config.toml
hidden_size = 224
intermediate_size = 640
vocab_size = 8192
norm_eps = 1e-05
positions = "rope"
init = "normal"
init_std_qkv = 0.0373
init_std_o = 0.0463
learning_rate = 0.00353
lr_head = 0.00506
batch_tokens = [8192, 16384, 24576]
doc_mask = true
MLP neurons of a small language model. Each row is named by its layer, matrix (gate and up: input weights) and neuron, and shows model dimensions 16-111. Each number is 50 + 15 x the weight over its row's rms, rounded and kept within 0 to 99. A neuron's up and down rows have the sign that makes its largest values positive.
A block is one neuron, or neurons of one layer that tend to fire together. After each block is what it responds to, as a language model described it from the Wikipedia text at the highest values.

L10.gate93:22 43 72 43 50 59 42 48 60 51 53 35 29 53 67 75 58 20 34 38 24 37 62 40 48 75 58 32 28 43 45 40 23 58 67 28 52 48 18 46 41 40 63 42 37 46 31 63 22 60 55 59 72 35 49 17 49 62 70 56 52 41 63 61 61 50 60 35 38 48 27 67 43 60 68 54 67 49 49 19 37 41 22 52 63 54 45 51 50 63 40 38 35 43 81 33
L10.up93:38 47 51 00 50 53 49 43 28 23 52 63 44 65 54 58 47 72 70 56 11 30 45 43 24 54 68 32 71 73 55 39 57 40 68 47 57 36 61 53 66 63 35 51 83 67 37 32 45 56 49 49 68 29 72 58 56 50 63 51 40 57 42 49 54 51 35 61 63 65 30 37 66 47 53 70 46 38 51 81 40 73 34 52 42 74 69 41 09 58 52 24 68 41 58 37
L10.gate134:79 43 62 51 66 22 48 67 34 59 56 38 37 10 29 50 58 48 47 61 36 52 38 55 45 39 40 49 34 49 57 35 19 45 78 53 30 62 46 59 55 34 71 47 41 54 43 43 39 44 44 65 50 57 45 52 44 87 58 63 51 66 85 83 53 68 51 41 57 67 47 67 61 83 43 34 51 68 60 58 57 74 56 24 49 46 27 25 60 56 37 37 68 35 75 51
L10.up134:61 54 68 85 69 71 64 44 36 63 55 47 39 72 61 46 57 69 30 29 45 65 31 52 57 76 56 37 59 61 37 40 42 50 98 69 49 46 37 54 42 30 62 54 67 24 52 51 57 59 34 53 62 36 76 35 58 39 61 51 29 37 42 31 54 09 47 68 56 60 47 53 51 44 58 48 44 35 41 35 55 47 42 54 75 84 36 45 33 13 23 46 38 35 48 74
L10.gate261:57 42 50 65 60 52 54 36 25 66 35 35 44 34 46 29 61 61 74 44 31 51 53 41 46 26 52 65 59 48 42 38 47 33 72 52 57 80 47 51 81 55 46 47 37 49 55 48 66 56 40 55 36 29 58 37 32 62 54 35 59 57 48 48 58 53 34 75 70 46 42 44 38 49 49 70 40 70 58 55 75 40 41 59 68 65 61 30 33 51 77 32 43 52 53 59
L10.up261:41 76 41 66 40 46 63 06 46 62 48 67 59 23 43 50 53 53 70 42 51 53 46 38 20 85 37 57 43 54 58 41 15 60 47 61 47 76 46 70 70 25 58 46 57 22 31 59 35 42 50 45 58 58 50 45 64 61 50 46 46 30 43 53 45 70 47 59 63 21 67 51 45 42 43 34 55 69 57 53 71 43 36 51 66 71 36 52 46 46 27 32 57 49 35 48
L10.gate474:53 27 64 59 72 49 84 42 37 48 48 56 69 21 51 16 37 39 58 30 73 44 31 52 52 69 60 30 73 59 78 43 61 41 52 31 56 17 40 51 65 36 58 40 77 40 39 62 71 51 56 47 81 28 31 71 71 59 65 45 59 59 44 69 69 40 79 02 54 45 53 76 53 54 53 45 75 66 57 62 58 72 49 53 45 39 46 40 64 56 73 27 57 54 81 44
L10.up474:37 38 60 50 25 59 52 26 56 44 60 64 59 72 54 22 32 38 56 36 34 76 71 61 43 78 47 48 46 73 39 42 47 55 55 37 50 54 74 60 59 54 49 67 39 65 39 59 57 43 43 62 50 64 50 35 30 82 63 24 60 54 28 43 66 18 56 48 76 69 55 35 74 63 51 47 49 57 38 43 47 47 37 27 69 54 59 35 49 59 53 55 58 37 47 39
Infinitive "to" after verbs. The word "to" starting an infinitive after verbs or adjectives like able, continued, refused, hoped; also must, would, and stray name pieces.

L10.gate282:54 41 29 72 61 40 40 47 90 71 55 49 51 59 54 57 56 45 51 43 50 59 69 41 66 35 65 59 36 69 27 68 47 33 31 49 30 53 60 45 62 39 42 55 36 47 52 42 71 61 64 43 75 42 79 35 26 44 69 75 57 64 27 83 49 64 71 57 42 73 29 27 22 68 54 57 57 52 67 62 57 48 35 35 45 33 54 33 46 56 64 48 46 13 86 48
L10.up282:30 62 42 63 44 60 22 31 60 61 44 37 31 64 42 67 42 53 65 50 78 31 60 50 33 58 49 58 37 56 35 46 50 55 70 75 39 55 62 56 37 44 31 59 29 54 65 56 48 53 51 72 70 92 56 48 38 56 51 42 52 67 30 47 49 68 62 57 65 67 52 85 10 81 59 71 19 40 56 58 51 51 57 22 50 74 46 60 44 37 27 63 60 68 56 56
L10.gate298:57 60 33 45 32 88 26 37 41 61 75 57 50 77 53 69 63 52 28 50 63 48 65 29 48 38 32 50 36 25 51 31 45 50 36 39 36 61 55 74 36 62 38 47 71 75 52 09 50 37 84 62 75 42 50 62 56 59 65 59 60 32 61 57 29 46 49 68 33 71 50 65 57 08 73 59 58 53 45 58 68 49 27 51 40 53 38 60 55 60 65 47 49 74 51 76
L10.up298:36 53 44 43 60 53 42 46 36 75 68 31 41 71 35 21 77 56 50 41 61 43 37 66 26 31 67 43 38 47 47 33 39 32 25 69 43 48 48 48 42 44 28 76 34 66 10 55 61 48 43 62 39 40 30 48 67 55 31 29 43 45 64 60 54 34 56 35 56 73 63 62 54 71 48 62 70 71 82 61 34 65 56 60 37 58 31 48 45 74 48 40 42 41 76 31
L10.gate320:57 71 16 84 38 38 25 45 85 50 54 40 58 31 50 41 84 59 46 67 61 39 47 25 48 80 62 52 56 65 73 51 58 48 42 47 39 45 40 53 38 62 44 20 60 42 60 53 49 28 68 44 63 41 51 43 80 76 29 26 52 20 67 40 58 66 48 57 38 39 37 39 16 63 60 24 42 59 66 47 32 35 62 47 60 48 42 43 27 32 45 49 75 79 59 46
L10.up320:42 49 31 44 81 48 61 81 60 27 48 61 32 47 57 85 56 43 52 60 39 38 65 35 66 39 73 51 62 60 84 51 57 58 32 56 35 58 61 58 42 37 52 29 85 26 32 35 75 58 41 35 40 54 50 58 43 52 43 53 55 72 29 67 66 56 45 39 56 24 47 37 33 65 73 56 57 36 72 41 64 72 60 46 41 37 62 35 39 50 62 40 38 27 51 53
L10.gate518:43 35 50 61 73 54 36 57 34 35 55 07 31 32 53 34 39 58 33 50 64 78 56 41 64 37 50 56 65 41 82 20 48 37 41 64 62 47 80 71 46 35 29 71 43 56 25 47 60 59 47 67 37 52 61 24 59 41 71 64 38 40 37 64 54 70 47 31 48 37 71 51 28 54 55 50 45 40 69 53 54 67 80 54 54 47 64 68 58 58 40 74 33 77 37 30
L10.up518:66 53 57 61 52 55 49 62 52 61 58 24 71 57 38 56 49 54 13 37 65 38 37 63 49 58 70 68 39 54 50 53 84 45 42 62 52 38 84 29 21 29 45 35 58 53 22 41 68 24 55 67 34 40 50 64 46 55 36 45 43 53 40 48 55 57 43 55 85 45 40 18 38 52 46 38 70 06 50 60 57 56 52 67 52 40 32 48 53 31 36 54 68 49 67 34
Split proper-name pieces. Opening or middle word-pieces of proper names split into several tokens, often surnames or places repeated from earlier, e.g. Poll(ack), Cad(ell), Mad(onna).

L6.gate97:29 11 58 41 66 75 33 39 46 45 43 50 79 45 55 38 54 50 46 92 48 48 63 40 23 51 52 64 14 28 49 26 51 55 73 30 71 57 42 55 75 61 59 62 64 53 50 50 41 28 61 47 79 54 51 59 58 44 74 64 32 32 54 99 39 38 66 56 67 50 36 33 80 60 56 52 68 58 44 71 42 72 32 48 41 47 64 41 44 53 50 50 39 37 83 51
L6.up97:26 48 34 41 55 47 35 43 42 30 44 34 65 40 51 75 36 60 63 31 39 48 54 47 53 53 69 44 53 39 42 44 48 54 62 31 56 88 27 56 64 66 35 47 36 68 44 63 28 54 70 19 21 36 45 64 43 36 36 67 63 41 44 50 50 58 63 51 45 29 31 51 48 52 49 67 26 48 47 84 45 35 32 16 62 48 28 47 38 27 72 43 51 46 58 42
L6.gate172:21 36 80 45 50 58 39 58 67 56 58 68 58 86 23 52 41 32 23 33 42 55 49 38 45 88 10 69 52 40 74 41 44 42 79 46 13 49 63 28 72 48 69 47 66 44 31 37 62 32 46 51 74 44 37 39 71 54 67 67 04 56 62 38 38 34 54 27 32 27 35 50 63 21 76 56 40 57 64 69 33 61 60 68 70 47 63 44 54 42 44 48 40 64 30 50
L6.up172:40 60 47 33 43 72 32 47 67 48 52 37 58 55 77 60 22 31 71 61 59 39 46 38 52 45 37 56 77 22 38 51 62 63 54 47 28 43 61 83 41 32 32 58 62 62 86 59 58 23 58 47 45 51 54 48 26 29 48 51 50 44 38 47 43 42 35 15 65 47 33 36 49 59 73 55 36 71 54 40 72 25 53 42 59 59 40 48 40 43 62 43 63 49 57 40
L6.gate299:41 41 36 77 57 41 44 62 64 76 37 66 52 26 33 55 51 32 57 54 80 51 65 19 83 41 19 65 56 18 38 56 51 49 69 63 38 53 18 46 49 66 53 37 48 55 50 48 47 38 59 47 72 59 24 38 47 70 52 67 67 52 27 44 55 39 40 47 52 30 30 46 60 50 68 61 59 33 51 14 73 53 48 60 42 64 45 49 45 63 56 60 44 48 35 58
L6.up299:29 16 72 64 79 65 48 50 35 55 46 46 69 42 56 46 25 41 61 32 50 43 59 62 62 64 50 38 51 56 68 48 38 74 51 52 46 49 37 62 27 40 54 68 66 63 56 53 45 69 30 63 26 51 69 23 52 59 55 45 25 30 54 72 46 57 40 30 50 45 54 17 42 50 64 54 56 67 52 50 52 43 76 52 41 36 41 51 54 55 40 56 39 45 64 86
L6.gate539:22 21 43 23 67 49 37 26 63 60 41 57 32 23 62 59 87 50 13 46 60 69 45 30 59 48 33 52 43 64 50 46 55 66 59 51 34 53 44 27 76 76 24 80 63 42 37 63 46 29 54 34 49 51 61 37 60 45 62 46 41 35 40 62 42 28 25 32 58 46 42 68 71 47 62 24 28 46 75 29 32 70 47 33 25 76 64 49 47 60 40 57 45 60 69 39
L6.up539:52 24 48 47 67 65 35 33 26 45 49 50 28 43 33 72 37 59 66 33 37 48 64 61 34 68 33 79 40 46 24 55 47 47 63 56 52 38 39 54 45 60 60 29 50 39 65 74 59 47 41 61 54 28 45 46 45 37 54 48 85 41 71 58 33 67 34 38 56 59 46 64 35 44 48 52 26 50 63 41 19 55 42 59 56 33 59 59 60 52 33 57 25 27 63 67
Slot before named object. Verbs, prepositions and colons that directly precede a named person, team or place, like "joined", "moved to", "published by", "Producer:".

L5.gate184:78 32 40 37 73 64 40 49 60 51 33 22 52 47 40 76 88 35 47 41 49 34 65 54 54 46 49 33 46 48 46 65 89 44 70 50 60 62 49 44 33 52 60 45 34 57 61 53 44 36 37 62 65 29 51 60 47 47 47 52 22 47 62 23 34 38 70 58 53 32 42 57 55 43 50 47 60 59 68 38 65 55 52 56 62 49 53 28 39 26 59 56 39 59 45 42
L5.up184:62 81 53 49 68 43 53 32 42 59 63 59 64 38 29 59 57 48 59 18 46 66 63 43 50 38 52 30 68 54 40 39 35 45 43 44 26 38 42 54 63 44 65 49 65 47 47 49 18 26 59 64 49 51 58 43 53 88 50 35 64 53 69 46 81 50 62 24 63 45 60 57 14 35 44 41 56 51 57 63 33 45 51 71 33 58 41 62 54 63 62 51 55 51 54 48
Sentence-ending periods. Full stops closing a declarative factual sentence in encyclopedic prose, often right after a proper noun, acronym, or date, as in "…in Georgia." or "…by the PDC."

L10.gate3:52 47 34 48 32 33 43 49 57 61 39 56 65 50 62 45 51 44 47 49 39 59 52 30 45 40 57 29 38 66 62 47 20 54 85 42 48 64 30 49 49 78 53 51 53 37 49 44 50 74 47 37 36 29 48 31 32 45 78 48 46 87 65 56 32 71 52 40 44 45 29 56 46 35 53 64 63 74 40 68 33 50 39 47 58 42 75 28 57 45 76 32 51 53 58 17
L10.up3:60 46 43 55 48 40 39 49 59 46 46 76 70 41 06 33 76 32 54 51 42 82 43 64 35 61 62 40 22 42 37 46 35 39 21 66 78 61 65 70 51 78 42 47 30 35 43 67 58 65 70 32 49 41 56 81 73 63 55 51 36 73 67 59 52 31 57 57 68 31 55 45 38 25 62 34 42 58 70 59 57 60 34 34 41 53 53 27 52 46 34 54 25 72 46 59
L10.gate199:65 65 30 80 48 39 54 52 88 54 41 53 60 33 60 56 67 33 66 62 76 59 81 53 70 28 67 71 26 57 40 38 41 48 51 40 49 69 46 31 42 59 63 39 44 31 56 73 45 65 61 42 48 54 40 44 55 63 75 64 51 47 76 30 27 74 60 52 47 30 30 65 29 24 42 43 46 74 49 49 48 76 37 42 27 69 34 62 28 50 49 39 57 40 50 73
L10.up199:72 49 41 55 81 36 71 61 57 37 64 57 55 48 31 53 72 30 35 47 59 56 36 64 57 41 53 40 35 61 65 55 62 15 45 52 50 43 84 48 38 44 57 52 41 39 56 40 35 43 71 57 50 44 47 59 59 49 45 74 54 64 60 77 21 65 54 60 52 52 29 31 38 28 52 32 63 55 28 65 53 35 50 54 79 46 59 33 56 34 54 71 53 39 49 49
L10.gate212:88 80 35 49 60 55 41 54 78 67 56 36 48 41 61 65 45 51 74 47 55 34 56 56 34 52 56 45 77 55 64 55 61 49 65 42 27 26 57 38 35 37 77 36 42 70 57 61 30 58 47 60 41 42 49 53 40 89 69 44 30 50 67 80 45 58 61 46 61 34 53 79 37 45 43 20 53 67 71 72 82 67 56 02 44 63 66 19 61 36 63 42 50 32 53 58
L10.up212:51 63 13 26 46 50 43 42 32 37 54 52 61 48 60 26 65 31 21 56 49 41 44 76 29 32 45 47 41 58 47 63 48 41 63 42 48 22 70 61 51 47 50 52 46 29 66 34 59 70 35 29 62 50 24 63 57 72 67 36 51 61 50 56 33 71 52 56 70 56 74 46 34 46 40 49 50 75 87 66 47 75 39 76 50 40 33 24 61 52 37 48 69 36 52 53
L10.gate350:43 71 48 57 77 44 50 75 44 58 70 44 41 61 44 65 67 44 58 68 36 67 54 45 39 49 45 33 47 42 64 31 39 44 63 69 49 74 37 64 37 65 36 41 66 43 28 64 49 50 76 07 47 60 67 30 31 60 70 52 29 47 22 55 18 32 20 53 68 72 34 53 40 48 69 81 30 53 43 50 41 70 35 48 47 68 32 71 43 45 52 48 48 82 59 57
L10.up350:66 44 76 27 35 59 60 50 32 23 69 48 66 40 32 36 43 24 49 49 45 41 73 45 55 68 39 54 62 60 31 46 60 69 47 24 52 60 41 56 61 29 55 33 42 30 40 54 16 50 64 45 63 43 49 36 52 54 57 54 24 72 39 24 41 68 36 55 47 25 43 45 62 43 62 65 73 75 33 49 55 62 42 44 75 50 33 34 68 35 58 40 64 84 47 48
Inside multi-word titles. Words inside multi-word song, film and album titles in lists and tables, such as the Is in This Is Us or the t in Don't; also sentence-final periods before a closing quote.

L6.gate216:69 48 50 61 47 64 32 39 40 38 64 58 32 50 46 28 54 31 57 50 51 73 67 47 43 67 59 60 29 58 31 45 61 51 52 56 36 46 58 25 38 58 47 44 51 74 54 46 40 62 59 55 49 53 42 42 78 44 19 50 19 33 26 37 68 60 29 20 43 41 60 44 28 11 71 29 57 52 46 55 52 44 50 23 65 62 52 75 45 58 43 73 40 55 29 40
L6.up216:64 56 21 42 45 41 62 72 40 49 48 68 43 38 35 32 86 59 23 37 55 51 53 81 35 38 38 33 51 76 69 51 41 45 66 60 43 59 47 37 47 41 53 55 52 50 33 62 53 38 46 56 51 62 19 51 26 40 50 29 29 35 38 81 31 64 62 25 39 71 37 63 45 49 39 58 48 36 61 67 83 52 73 61 26 64 55 52 55 50 64 52 46 56 59 51
L6.gate361:57 74 34 54 70 39 52 54 66 72 67 55 25 54 39 60 82 54 52 54 22 69 52 37 35 47 55 31 74 55 62 38 46 52 67 70 48 82 58 31 33 18 23 64 75 28 13 29 65 60 56 53 45 88 56 22 41 37 34 49 48 62 44 62 47 55 44 67 56 51 55 62 14 53 63 54 24 47 65 49 28 58 50 38 26 66 58 45 16 77 46 47 36 33 29 42
L6.up361:45 33 34 48 34 46 42 28 60 58 75 51 32 58 32 79 57 62 64 23 78 33 60 40 46 47 54 30 55 63 81 61 45 43 42 67 50 60 43 48 41 44 41 52 58 43 31 67 28 46 57 43 63 59 50 52 26 47 32 45 45 41 18 72 48 63 54 78 33 54 20 38 49 44 58 36 62 49 66 22 52 32 54 26 40 53 50 74 54 55 26 41 68 33 47 31
L6.gate461:35 62 11 41 40 54 45 55 52 56 60 58 45 51 31 17 71 74 48 37 48 54 41 04 25 44 32 48 80 85 42 51 73 43 33 49 30 72 60 58 32 40 53 43 44 51 30 53 45 50 60 75 53 77 36 63 35 47 41 66 36 36 22 65 27 67 66 40 19 62 39 43 34 46 57 52 57 61 33 43 66 33 32 32 50 52 57 40 29 28 51 52 62 61 49 42
L6.up461:63 60 10 67 52 57 41 71 71 63 71 13 36 31 48 54 46 30 65 42 52 43 59 62 50 55 37 15 27 55 52 63 50 28 28 80 55 56 45 42 62 59 43 51 46 37 49 50 49 35 77 44 66 66 60 56 32 60 42 56 44 33 39 74 34 49 60 36 41 54 49 56 48 59 68 40 28 38 38 41 17 48 40 53 40 62 21 49 33 45 22 63 64 37 47 60
L6.gate555:39 59 48 58 51 47 49 55 73 55 62 31 19 74 64 37 68 37 39 52 52 59 47 70 60 25 38 12 57 48 52 61 48 53 46 38 26 72 39 37 46 59 52 56 47 60 78 40 29 53 61 58 44 40 41 56 54 53 89 73 78 57 49 38 49 74 65 48 53 36 58 55 45 50 50 48 52 61 22 82 35 55 43 45 39 29 26 40 39 47 61 32 58 30 31 58
L6.up555:55 41 27 83 27 52 60 61 55 48 47 66 46 69 85 59 46 73 57 37 43 24 44 45 48 58 57 47 37 61 44 39 56 37 70 54 60 42 48 49 33 53 58 50 63 62 68 39 48 53 68 33 73 68 58 61 34 45 13 38 39 52 57 40 58 60 55 57 45 66 55 35 20 38 53 48 58 25 56 13 44 46 49 50 47 66 59 54 56 45 55 46 31 47 51 57
Inside multi-token proper names. Word-initial or middle fragments of rare proper nouns split across several tokens, such as Roth|sch|ild, Narrag|ans|ett, Rot|ter|dam and Car|valho, whether surnames, places or brands.

L5.gate428:66 44 45 38 61 55 41 06 57 63 37 65 69 74 36 33 45 32 62 36 60 55 36 62 40 49 62 69 34 44 49 57 63 67 42 81 49 81 58 56 43 58 65 45 36 41 38 43 60 51 51 58 51 75 66 63 62 50 90 78 39 47 33 70 36 41 41 50 65 34 47 82 70 31 54 54 62 39 36 42 70 50 44 51 37 28 45 36 55 67 31 63 71 62 48 25
L5.up428:72 51 55 45 43 39 52 47 69 57 37 31 38 65 62 37 45 51 40 48 59 49 30 36 44 62 19 48 67 59 44 80 44 35 88 48 56 43 39 50 62 32 46 69 21 47 24 61 40 45 50 31 21 29 43 49 51 17 71 65 62 33 56 44 62 63 52 52 42 57 57 77 41 30 63 60 75 39 62 27 83 41 46 45 66 48 50 69 47 74 63 72 34 63 38 48
Prepositions after verbs. Prepositions, mostly to, by, for, that come right after a verb or participle and begin its complement, as in founded by, granted to, up to.

L6.gate135:34 70 25 54 58 51 43 27 48 49 37 65 47 30 37 52 39 64 46 47 70 33 56 44 23 44 50 46 81 20 43 45 73 88 50 27 66 43 65 26 64 14 44 31 45 48 70 37 30 45 57 51 41 27 55 32 75 47 63 42 68 58 62 12 60 37 58 38 71 45 45 47 49 49 71 47 56 67 73 41 53 31 42 38 70 71 52 47 49 55 36 38 39 49 55 35
L6.up135:62 51 48 35 44 59 78 51 24 80 54 61 60 61 25 42 49 38 43 68 71 50 60 64 47 37 43 58 58 58 24 53 57 46 45 34 39 22 22 64 73 66 55 47 53 33 22 36 39 27 58 76 54 67 49 48 41 70 49 33 27 65 64 40 56 59 80 38 63 52 54 43 52 37 38 41 54 43 50 29 66 38 45 63 22 28 21 39 75 47 47 40 39 60 66 52
L6.gate206:48 52 46 75 46 54 50 53 52 55 56 66 41 49 44 52 64 32 44 15 51 48 25 49 41 26 77 57 53 14 43 52 62 50 46 44 37 56 66 25 85 52 65 58 99 44 33 27 30 47 41 56 37 60 52 57 67 80 62 25 45 60 44 47 40 56 57 47 67 26 57 69 47 51 40 73 73 66 52 27 46 57 37 50 53 37 75 42 65 89 60 67 58 47 39 39
L6.up206:56 67 54 34 69 59 40 57 58 31 66 52 58 54 69 42 62 33 22 60 43 53 35 36 64 53 10 39 74 78 61 65 38 46 54 44 61 47 68 27 36 21 53 52 57 52 43 39 35 64 66 43 53 54 43 64 63 52 64 57 51 51 48 49 36 74 28 15 71 55 57 75 29 54 33 54 50 83 25 64 61 62 72 47 50 46 40 21 37 70 49 51 50 38 56 34
L6.gate247:38 36 52 55 61 60 50 32 42 43 42 68 71 29 48 58 57 52 66 34 38 50 49 54 58 33 74 68 72 61 58 60 70 52 69 56 32 41 74 30 85 43 64 40 76 88 42 40 18 70 46 52 24 60 45 50 74 46 55 28 54 34 45 23 36 62 46 68 54 68 61 39 46 38 55 49 50 50 53 59 40 28 64 43 47 60 72 60 37 35 67 68 55 59 32 54
L6.up247:69 50 41 81 66 61 67 44 56 61 37 69 61 57 70 23 69 52 46 43 63 36 67 64 22 56 62 40 67 51 63 56 46 55 37 29 59 51 18 55 53 42 39 33 62 28 45 46 62 64 39 50 43 46 30 58 29 60 84 27 64 71 41 60 31 51 49 53 55 56 39 63 72 50 40 35 73 55 26 11 54 58 34 53 64 53 42 49 42 80 55 36 70 60 72 53
L6.gate417:44 64 35 52 77 38 55 50 77 50 54 43 45 45 42 55 69 35 63 34 40 58 45 52 49 35 56 34 27 59 49 37 42 37 61 25 43 35 36 32 62 64 47 41 55 42 43 63 53 61 34 56 47 38 45 66 63 54 69 42 34 57 55 61 46 52 45 73 59 55 28 75 36 53 56 66 48 76 70 49 23 66 85 37 64 44 48 55 18 52 48 45 49 38 54 26
L6.up417:59 59 41 62 55 62 54 56 56 65 59 40 51 26 37 13 39 44 45 56 61 56 54 47 73 47 52 46 45 28 65 55 79 48 48 43 48 55 72 36 54 33 49 49 43 51 45 57 59 58 54 67 48 62 23 53 62 65 79 23 39 51 39 56 37 47 25 46 60 59 69 58 49 85 81 18 45 82 53 26 58 52 40 51 37 69 52 59 46 87 24 40 40 64 34 45
Sentence and name endings. Sentence-final periods in encyclopedic prose, such as "clear.", "Keladi.", "Putin."; also final pieces of split names, such as Darral-l, Mende-l, Strigi-da-e.

L5.gate54:38 35 42 52 35 43 51 44 81 55 41 51 30 71 36 50 57 50 45 57 70 32 33 67 53 43 45 64 44 29 39 59 47 51 61 66 32 68 59 45 17 60 34 53 47 72 24 50 34 26 72 50 18 33 55 54 60 28 87 48 44 65 45 35 52 39 54 52 56 65 70 43 59 60 65 52 53 31 17 75 67 73 74 52 41 67 40 80 59 65 55 78 53 55 31 52
L5.up54:47 52 35 99 62 50 67 65 46 49 51 43 72 37 43 38 64 49 41 59 41 59 49 71 62 36 51 35 48 69 32 59 51 38 44 39 43 82 53 31 40 52 57 29 46 48 29 37 49 38 54 61 61 64 51 56 57 49 52 54 64 44 71 54 46 30 32 66 55 56 39 35 26 59 31 51 36 63 34 46 31 37 89 68 71 49 66 53 46 34 82 53 39 34 50 60
Word-initial fragment tokens. Opening subword fragments of a longer word split into pieces, mostly proper names and places, e.g. Cam in Cambodia or Cameron, Pi in Pietra, Du in Duane.